MLP neurons of a small language model. Each row is named by its layer, matrix (up: input weights) and neuron, and shows model dimensions 256-383. Each number is 50 + 12 x the weight over its row's rms, rounded and kept within 0 to 99.
A block is one neuron, or neurons of one layer that tend to fire together. After each block is what it responds to, as a language model described it from the Wikipedia text at the highest values.

L4.up141:22 42 36 51 59 46 58 49 43 48 33 60 44 63 32 64 42 31 54 64 57 41 63 42 63 51 58 59 34 49 48 55 44 29 63 44 51 45 39 51 31 44 23 52 36 53 28 53 53 47 70 51 47 35 47 35 42 63 44 40 74 77 50 52 66 64 50 57 44 48 48 42 19 30 52 70 28 59 56 44 34 63 75 63 49 56 61 55 50 37 54 57 63 43 52 61 58 41 38 64 54 58 45 57 51 48 57 69 53 51 47 53 58 52 59 58 47 53 73 53 69 69 24 58 45 67 47 42
L4.up534:50 42 57 53 66 41 44 48 68 63 74 47 65 71 35 49 41 42 64 44 50 42 47 63 50 37 58 31 35 38 23 54 31 68 61 42 28 48 59 30 55 41 52 49 57 38 53 62 35 53 56 36 53 49 51 25 35 80 60 58 44 39 48 38 48 42 57 73 66 59 57 60 41 38 55 46 58 45 29 66 57 54 45 55 45 43 45 37 61 50 39 36 42 35 48 41 45 38 41 59 51 61 51 84 46 50 57 39 55 49 40 31 55 40 66 33 46 64 47 57 48 77 65 62 60 34 49 57
L4.up749:42 55 46 51 58 36 31 33 61 49 67 59 66 61 60 50 36 48 33 62 34 45 59 63 49 64 65 46 63 48 60 59 52 48 69 74 56 39 42 41 36 75 49 46 38 52 44 59 62 23 39 70 52 63 39 54 27 41 38 65 50 29 41 36 52 51 45 53 62 36 66 68 48 47 69 57 21 32 70 37 29 55 43 54 47 52 32 38 53 75 44 51 39 49 38 39 43 35 47 74 50 66 61 47 48 57 56 75 45 70 52 37 64 58 51 66 39 60 44 55 45 64 60 58 51 60 54 42
L4.up880:54 39 48 29 48 57 47 52 72 37 65 34 58 35 54 60 55 45 53 52 50 52 44 44 48 72 73 75 40 65 46 57 58 48 59 63 43 45 60 39 45 55 57 53 58 55 40 57 71 49 47 50 49 42 54 44 61 62 25 33 60 48 65 53 46 57 31 50 47 26 58 49 54 40 60 47 51 54 52 58 49 39 41 37 37 63 59 47 45 67 54 57 35 37 45 53 59 35 47 62 65 42 48 45 50 40 63 40 31 43 74 64 34 55 55 52 61 67 72 59 37 34 64 47 49 70 73 47
L4.up1223:49 48 58 62 75 66 59 55 52 44 44 64 56 58 57 42 48 47 65 49 51 61 90 47 56 44 55 47 72 53 47 35 55 56 42 63 37 39 49 34 52 43 44 50 50 34 44 49 55 47 37 69 40 55 61 50 59 60 50 53 15 44 52 37 45 35 17 57 40 47 89 69 48 26 68 53 49 38 38 46 67 58 43 58 39 36 49 23 56 48 48 39 60 38 44 54 49 54 53 71 52 44 60 71 65 63 46 56 28 38 61 35 41 76 63 37 47 38 52 73 53 65 38 43 48 59 60 50
L4.up1786:30 52 41 43 40 40 57 48 44 53 50 32 45 59 43 43 47 78 46 59 53 46 45 60 67 54 67 48 48 58 39 38 45 58 65 39 20 29 59 42 51 55 46 68 46 60 32 61 49 38 53 52 41 58 44 62 36 53 39 36 51 49 53 57 58 55 50 69 32 51 71 53 48 48 47 67 32 38 47 59 46 47 56 58 38 38 41 42 79 36 32 77 68 35 60 51 50 65 58 57 63 62 40 68 50 50 51 46 45 29 58 21 51 73 63 44 42 65 35 41 65 31 46 62 75 55 65 71
L4.up1896:43 53 46 53 46 45 36 63 50 62 58 27 45 25 45 59 48 66 61 45 64 50 36 53 68 75 71 36 45 52 45 61 39 60 51 32 57 50 50 33 56 49 62 47 47 73 46 63 43 39 38 50 46 63 44 76 51 60 39 54 65 46 31 54 36 68 58 45 60 49 37 59 36 52 32 83 49 86 32 53 24 49 27 68 26 53 47 36 66 53 55 63 58 72 58 53 22 53 44 52 53 42 38 59 48 41 42 56 40 34 37 46 59 52 60 35 61 62 38 54 66 56 59 26 49 33 78 53
L4.up2038:50 57 70 44 74 32 57 34 34 48 75 40 47 57 52 38 43 55 42 48 63 41 54 42 22 43 51 35 45 54 41 47 48 45 85 47 56 62 45 45 45 46 62 53 44 38 42 51 34 31 68 71 51 67 34 39 61 62 52 55 67 45 46 58 81 53 60 62 51 48 62 54 59 47 41 46 49 67 53 35 42 58 49 44 58 65 59 38 45 62 52 62 63 41 53 44 51 27 64 54 59 58 43 73 50 40 63 53 52 35 36 50 49 45 52 38 41 54 42 46 63 50 62 61 48 49 55 75
Responds to: Modal verbs before verb

L3.up446:51 40 51 47 40 27 44 37 39 63 67 58 29 59 37 68 31 43 47 64 45 39 40 62 43 62 40 55 61 42 30 46 48 62 61 44 65 31 64 30 56 60 50 52 54 62 67 62 37 52 47 71 49 67 54 52 43 53 56 36 28 67 55 63 41 35 47 52 60 70 55 20 62 43 50 51 57 41 55 39 48 64 54 49 70 58 33 39 53 37 46 44 63 59 56 34 68 45 52 64 55 54 36 50 78 58 28 48 41 58 48 52 60 48 72 49 49 66 54 40 29 56 42 69 39 50 43 56
L3.up1916:54 68 52 55 56 48 39 41 41 45 69 42 48 49 55 34 49 67 50 68 29 48 67 47 65 63 51 50 39 52 57 57 64 47 67 40 45 39 51 49 41 47 56 53 40 62 26 57 48 64 59 75 53 41 52 67 50 48 26 59 38 37 60 44 41 35 65 31 32 36 51 49 51 47 44 37 52 46 48 49 33 47 58 53 21 46 54 43 49 73 46 58 47 24 63 61 51 41 74 66 57 55 55 29 51 45 54 59 39 71 33 38 43 44 42 51 72 48 43 46 57 55 50 51 59 57 58 49
Responds to: Pre-verb modals and infinitival to

L3.up17:76 39 53 56 46 57 50 28 71 37 64 60 58 44 46 76 39 58 36 55 42 61 53 39 52 41 66 26 76 46 38 48 48 64 44 50 60 79 48 52 63 52 59 27 49 29 59 32 57 47 49 46 67 55 49 71 54 36 42 47 46 45 50 45 61 44 35 69 59 41 39 29 46 55 37 54 47 37 45 24 26 29 50 59 60 26 45 40 50 42 62 65 41 28 58 72 38 43 52 52 42 67 60 56 54 62 55 38 64 64 41 56 77 47 45 38 47 60 29 56 58 55 61 49 47 43 50 54
L3.up2181:57 53 30 53 32 56 45 49 69 56 47 33 62 49 65 44 43 30 40 59 33 33 51 31 29 58 60 42 68 33 46 54 66 42 66 40 53 60 37 54 42 59 55 55 52 33 51 32 42 59 52 60 59 42 61 48 78 59 59 37 35 53 45 44 51 46 49 37 53 43 39 41 69 17 37 61 44 39 56 40 57 39 55 58 47 56 44 58 44 47 59 65 46 39 48 60 37 59 65 50 60 24 73 69 40 58 50 59 53 47 60 72 41 28 35 31 49 43 25 58 49 41 75 38 51 36 35 45
Responds to: Schedules and service timing

L2.up286:54 63 53 47 70 50 52 65 48 48 52 65 46 42 44 62 23 56 39 46 44 62 64 63 36 34 55 53 29 46 34 71 29 40 61 65 32 41 49 34 48 61 23 72 38 41 47 68 48 42 50 56 68 39 41 50 37 55 36 41 50 49 49 47 56 33 50 59 21 37 43 53 54 30 42 47 41 41 66 34 52 61 55 33 48 53 51 68 66 48 45 54 46 58 54 18 48 26 64 60 56 62 61 56 48 47 59 48 42 52 50 46 57 64 59 70 30 55 34 52 46 61 54 66 60 59 39 29
L2.up659:57 33 56 44 70 36 50 54 68 45 57 52 45 52 39 65 42 48 30 45 46 44 56 49 49 27 76 39 57 58 40 62 63 68 56 61 50 42 53 47 55 58 56 45 34 25 44 26 50 58 40 71 65 53 38 45 26 50 44 57 50 69 49 46 68 52 52 34 44 54 60 86 52 48 69 41 40 54 29 66 47 41 54 51 63 60 57 59 71 40 60 42 52 40 44 71 52 49 52 51 67 57 56 37 58 43 69 67 39 64 50 65 41 48 34 41 46 15 47 46 42 47 61 62 44 49 59 58
L2.up1787:65 66 59 38 44 39 67 38 77 39 66 39 55 40 63 37 36 66 19 27 70 61 45 61 32 40 48 56 46 22 62 64 43 50 70 66 46 65 58 39 31 48 55 48 46 46 48 31 55 45 42 89 55 50 52 47 36 55 22 53 51 46 54 38 62 53 44 52 61 66 51 64 57 46 42 54 61 68 48 75 48 30 39 58 42 34 41 67 60 38 69 42 53 58 41 52 28 44 46 41 57 64 41 59 47 54 58 51 38 39 43 29 36 41 50 42 59 38 26 73 35 44 70 48 49 54 56 21
L2.up2235:54 25 52 52 59 42 37 41 70 39 61 51 57 26 74 41 29 57 38 72 42 34 74 70 42 56 50 59 39 49 66 61 60 61 74 70 50 31 38 40 51 69 67 69 30 33 39 54 55 15 52 68 61 58 53 41 29 46 46 44 48 49 56 51 45 53 35 60 66 35 67 77 33 34 54 53 37 32 51 62 48 41 34 52 51 50 52 56 62 55 33 61 63 44 48 50 36 22 58 53 62 75 49 49 58 46 62 63 51 63 40 42 70 55 40 63 58 54 30 63 25 48 69 59 58 47 57 36
Responds to: Infinitive "to" before verbs

L4.up62:37 48 48 57 39 64 44 59 48 51 46 41 48 66 59 38 51 25 40 62 37 47 41 60 28 74 55 48 45 46 53 46 77 49 65 69 58 57 40 54 55 39 30 55 70 31 32 33 33 61 59 68 37 66 55 41 47 56 53 53 66 46 24 32 50 31 47 44 23 40 66 41 56 43 52 40 38 67 47 52 48 25 48 50 56 44 49 51 59 54 48 53 49 55 41 44 31 55 43 53 65 36 49 56 56 49 41 46 61 58 45 57 69 40 74 48 62 54 44 61 55 39 54 42 37 50 59 38
L4.up144:77 40 38 29 50 49 57 28 41 25 42 56 51 49 52 48 46 61 70 54 63 66 35 50 18 60 51 42 48 39 47 52 60 34 40 62 62 70 70 31 56 59 49 72 49 35 46 37 38 66 59 68 38 49 60 43 65 39 48 37 45 35 58 55 42 51 47 40 42 56 35 52 32 34 54 44 60 64 21 70 58 46 35 55 49 60 26 39 52 57 54 58 50 40 34 35 17 50 68 77 65 39 56 56 58 68 41 55 28 61 40 51 50 40 66 54 66 44 32 26 47 51 55 42 33 32 40 41
L4.up337:52 56 41 28 43 66 49 47 55 36 23 51 70 51 67 39 55 40 40 50 60 83 48 69 40 40 40 69 55 43 53 36 58 50 42 69 32 62 63 37 63 39 40 56 73 50 49 52 49 52 48 54 42 69 53 51 65 46 54 61 64 46 58 48 42 45 37 48 44 55 36 60 54 54 42 48 38 54 44 67 70 38 66 48 47 69 43 27 35 23 61 61 37 64 39 32 43 49 73 75 19 35 55 57 45 68 74 60 48 18 60 50 48 47 45 36 39 63 52 47 40 63 45 47 69 48 54 76
L4.up493:67 62 40 52 60 53 34 34 61 58 54 59 58 47 50 60 40 53 61 66 49 70 41 26 25 79 47 19 58 37 45 36 58 44 66 54 48 43 32 71 41 65 71 56 60 54 23 46 50 62 44 60 39 47 50 59 72 52 49 36 47 45 60 38 54 41 37 50 56 42 52 47 62 49 64 64 56 43 62 44 59 69 47 40 53 53 57 51 45 59 38 39 41 36 42 63 48 44 64 53 71 45 38 52 45 48 43 41 39 56 54 60 51 50 52 44 64 46 37 61 63 44 59 68 69 69 54 40
L4.up769:46 55 62 58 53 45 64 40 28 28 47 57 49 45 39 40 33 45 69 25 35 52 58 55 38 53 48 56 49 44 44 69 51 42 42 54 50 67 57 63 41 58 73 46 47 43 41 47 49 41 58 53 50 35 37 46 52 33 40 60 59 29 46 34 39 59 46 57 44 46 69 48 55 67 30 40 43 58 55 36 35 32 61 37 38 41 65 52 51 61 57 77 55 38 56 50 26 62 51 64 58 58 55 56 54 48 31 37 49 29 47 36 35 71 64 38 46 63 56 42 51 55 41 59 79 49 49 36
L4.up842:36 60 41 43 63 59 72 37 69 43 56 55 49 75 61 56 36 45 56 22 39 47 56 52 44 62 53 66 47 50 62 58 49 22 63 51 38 53 77 43 55 33 51 72 61 65 65 42 46 65 58 48 53 50 52 23 62 65 65 45 35 41 70 56 43 56 63 41 42 52 49 53 23 78 46 55 44 45 38 52 65 45 59 43 39 50 60 42 45 56 57 60 53 27 18 43 57 41 42 45 40 75 48 61 48 48 17 52 45 54 51 48 65 43 51 40 48 45 46 47 49 52 53 49 51 52 46 31
L4.up996:62 62 48 50 44 73 42 21 52 37 65 53 84 44 49 62 54 47 42 63 46 62 47 57 61 47 56 33 67 31 60 33 60 65 57 72 62 66 72 55 32 56 62 42 35 49 59 40 48 75 73 45 43 34 50 50 52 53 43 57 29 67 48 50 46 44 25 60 45 54 43 55 56 54 60 59 56 57 68 52 52 48 40 59 37 55 37 34 31 58 50 43 53 45 62 62 56 66 78 58 42 47 53 34 44 54 59 70 40 51 60 43 64 45 39 48 32 33 46 46 45 37 57 73 65 39 37 45
L4.up1761:40 46 39 50 45 46 58 27 41 51 57 64 37 87 51 16 57 40 65 45 54 47 40 13 36 62 47 63 54 42 60 25 37 42 50 40 60 37 51 54 47 50 41 65 33 61 47 35 55 67 46 46 61 48 57 61 33 58 40 46 77 49 44 39 32 59 39 43 39 56 58 53 33 39 41 50 43 73 60 53 51 59 66 38 41 54 60 54 47 39 60 37 36 49 43 44 55 54 51 64 53 53 58 20 56 59 55 40 48 33 37 61 60 58 52 58 63 47 57 41 40 49 51 70 48 41 46 46
Responds to: Clock times and counted units

L4.up212:55 48 27 57 40 53 49 57 64 53 58 61 50 63 42 28 47 53 47 47 64 48 38 31 42 59 43 41 44 46 39 85 64 49 53 57 46 50 34 68 69 50 65 63 46 47 38 35 80 50 39 58 62 50 54 48 73 71 34 53 47 13 28 35 55 42 60 40 48 50 42 39 55 42 39 43 47 58 48 58 45 72 79 52 35 58 56 68 69 80 43 34 59 36 55 73 58 61 42 33 58 39 50 81 58 66 55 54 46 47 50 28 21 42 52 54 41 50 57 39 46 43 58 50 51 58 53 60
L4.up327:58 50 30 53 62 63 57 72 43 53 43 48 48 63 58 53 59 50 80 42 37 41 63 15 55 39 67 61 37 53 40 50 37 56 55 25 47 39 33 58 58 73 38 58 49 49 39 65 63 50 34 53 36 51 27 37 33 55 20 60 58 25 38 56 57 67 56 45 36 50 63 65 71 49 45 55 48 58 54 69 28 38 56 25 71 37 59 50 69 57 34 44 51 30 72 53 51 68 34 44 56 41 40 85 47 60 54 37 31 42 52 52 41 58 33 33 49 56 59 46 35 62 61 54 54 68 51 55
L4.up919:70 40 36 50 43 46 48 81 63 75 56 39 48 45 46 57 52 50 74 44 36 26 68 43 45 61 61 42 55 53 49 52 43 62 51 44 40 35 55 43 37 28 44 49 58 57 51 53 55 43 61 58 49 29 62 07 68 79 50 64 60 56 68 40 42 53 66 32 58 49 50 57 71 47 53 38 47 44 66 69 46 27 43 59 51 47 48 46 48 34 67 57 68 27 44 32 62 44 44 48 71 61 51 66 37 45 44 60 56 52 34 61 53 42 55 41 57 52 35 48 54 27 62 36 85 52 32 52
L4.up1198:72 46 33 61 51 57 69 60 58 48 50 66 37 69 43 71 54 69 27 37 37 64 63 39 55 53 37 57 41 64 40 49 52 28 75 55 34 33 40 25 38 59 27 33 42 46 39 63 50 37 47 61 49 54 37 39 55 62 46 53 51 53 38 61 46 62 46 55 43 52 56 55 48 54 60 65 60 63 43 40 43 39 39 47 62 53 48 40 61 44 43 28 42 37 36 75 46 43 45 56 50 40 43 60 53 54 60 53 39 45 46 30 35 70 61 33 52 62 54 46 50 41 73 63 38 61 52 38
L4.up1274:46 31 42 39 40 44 58 68 62 52 59 54 29 47 69 32 39 51 59 58 40 66 42 47 31 25 51 75 48 50 63 46 51 58 54 36 38 61 49 43 40 62 48 62 67 61 57 41 47 53 39 48 58 49 66 70 60 66 47 48 70 47 35 33 49 37 56 23 62 69 44 38 51 41 52 71 38 60 61 48 65 55 52 38 54 54 45 57 48 46 45 48 52 48 50 51 48 52 51 60 46 44 53 59 53 49 44 58 28 54 55 48 42 58 47 38 38 55 60 59 51 55 51 25 20 55 56 40
L4.up1595:57 60 26 77 64 38 44 49 44 66 31 52 45 71 52 53 57 48 48 60 51 42 61 45 47 59 63 47 39 32 42 55 50 67 75 45 41 46 27 32 60 70 43 70 41 56 40 41 56 65 60 47 58 36 51 37 53 58 43 47 64 39 50 66 43 31 61 48 60 35 37 25 75 41 50 77 50 37 45 39 47 40 56 53 53 39 52 55 51 35 47 52 51 54 51 46 44 52 45 49 63 41 66 44 47 49 56 65 40 36 46 43 54 40 34 44 71 49 55 58 46 63 63 39 57 41 36 53
L4.up1870:67 38 43 43 55 39 75 62 53 73 39 62 71 58 47 55 46 65 44 48 49 48 45 35 28 42 60 33 27 63 48 56 62 39 48 53 40 48 52 35 30 24 32 51 67 44 39 46 51 50 35 55 55 67 36 63 49 33 50 67 38 53 53 63 27 41 70 60 67 52 51 56 46 51 64 47 52 48 42 66 63 43 68 57 54 30 29 39 65 51 41 38 47 57 60 49 69 61 58 55 56 48 72 56 45 65 46 77 45 31 55 51 69 56 28 59 46 61 52 41 44 55 61 43 52 52 41 50
L4.up2169:74 47 32 41 50 57 57 49 57 87 31 43 39 59 56 46 48 67 74 43 48 39 61 48 31 46 45 63 39 58 32 66 60 59 73 55 24 48 25 70 26 42 45 54 60 45 47 50 35 18 60 49 55 39 39 38 39 52 39 56 69 48 40 56 18 33 57 33 62 51 59 41 60 36 70 33 27 63 60 62 49 31 50 25 74 35 56 57 45 68 54 26 61 42 44 50 59 62 36 49 48 53 45 61 61 38 50 39 48 42 42 52 58 49 69 58 42 56 39 37 48 59 71 54 70 48 58 43
Responds to: Where records are kept

L2.up111:59 52 48 25 67 52 52 66 55 50 42 49 62 49 46 55 58 67 54 65 57 49 57 40 46 52 49 41 57 64 38 68 73 36 64 52 31 71 52 48 34 37 33 65 53 40 43 56 59 73 50 37 55 25 42 82 47 62 53 55 55 53 72 70 67 61 45 40 42 40 68 58 41 53 64 40 39 60 46 50 60 67 40 53 44 59 77 49 50 40 44 59 41 40 45 39 48 26 67 26 76 30 44 59 35 59 37 27 60 68 41 43 43 34 59 58 39 38 34 42 66 47 54 52 59 51 22 72
L2.up200:79 47 34 43 47 34 48 69 45 66 42 53 71 50 47 65 75 41 58 51 34 48 83 44 54 45 59 35 51 50 34 53 55 41 35 33 49 60 40 43 51 48 37 41 50 47 30 46 55 57 48 61 65 49 52 26 59 55 73 53 52 50 57 55 52 69 49 38 42 33 74 37 43 64 53 54 46 37 41 46 64 66 52 62 49 35 55 33 61 32 62 42 63 34 45 44 49 36 42 48 52 57 49 57 51 39 43 51 45 44 37 31 39 46 39 52 54 66 38 52 24 83 50 50 47 42 21 51
L2.up353:73 57 68 66 46 39 54 59 54 68 36 16 41 67 44 42 51 44 64 34 66 61 22 38 53 35 46 36 38 64 39 48 40 46 68 50 29 35 57 43 48 51 52 41 44 56 57 39 47 69 65 59 50 69 46 73 51 54 58 34 42 53 50 64 46 57 44 64 50 59 55 67 66 55 43 59 46 60 49 39 48 56 55 51 46 48 37 53 38 72 64 53 60 56 56 41 38 45 60 71 54 39 57 73 59 57 48 66 52 41 19 46 56 39 31 55 33 65 59 61 62 29 31 51 47 36 50 61
L2.up1086:42 50 20 35 42 50 28 44 77 48 58 49 60 60 54 62 44 46 68 46 56 48 39 63 56 45 48 31 38 44 39 47 11 32 21 52 43 50 61 34 73 25 74 57 40 62 50 34 43 57 64 48 56 54 51 35 70 53 64 25 55 60 55 59 56 60 64 38 55 37 42 38 52 44 48 47 31 56 66 56 44 54 43 26 34 45 45 55 49 50 55 34 58 49 57 53 53 37 39 32 31 40 30 58 52 37 44 63 64 47 52 38 50 50 23 47 54 67 38 54 57 40 44 54 38 33 28 44
Responds to: Year prefixes and temporal adverbs

L3.up145:69 38 47 50 60 49 60 85 51 64 57 48 65 53 56 55 53 45 65 48 37 37 62 29 35 64 49 49 46 54 57 59 38 30 43 52 51 65 27 36 42 61 40 51 49 69 33 78 60 57 58 42 48 44 48 38 32 82 34 51 44 70 43 63 41 35 68 53 40 59 42 55 49 49 40 53 38 70 47 64 37 54 36 52 42 50 48 46 56 28 53 30 47 43 47 46 65 32 60 77 45 43 40 65 56 52 35 56 57 53 59 71 46 62 52 32 72 57 35 46 58 32 53 44 46 56 53 41
L3.up1504:49 35 60 59 43 54 61 51 47 36 45 62 54 66 67 55 51 57 43 54 35 35 53 73 65 69 46 38 55 30 41 51 55 51 46 61 47 57 56 62 43 52 64 62 54 63 36 53 54 43 43 65 38 52 58 51 70 65 53 60 52 47 54 45 66 37 44 44 40 66 34 41 53 38 43 45 34 60 71 70 56 35 43 53 47 47 62 67 54 26 49 31 53 48 46 50 38 37 67 61 61 51 38 60 46 49 63 49 65 57 57 54 67 66 38 37 67 49 48 39 57 38 37 50 41 64 66 34
Responds to: Citation and location tail fields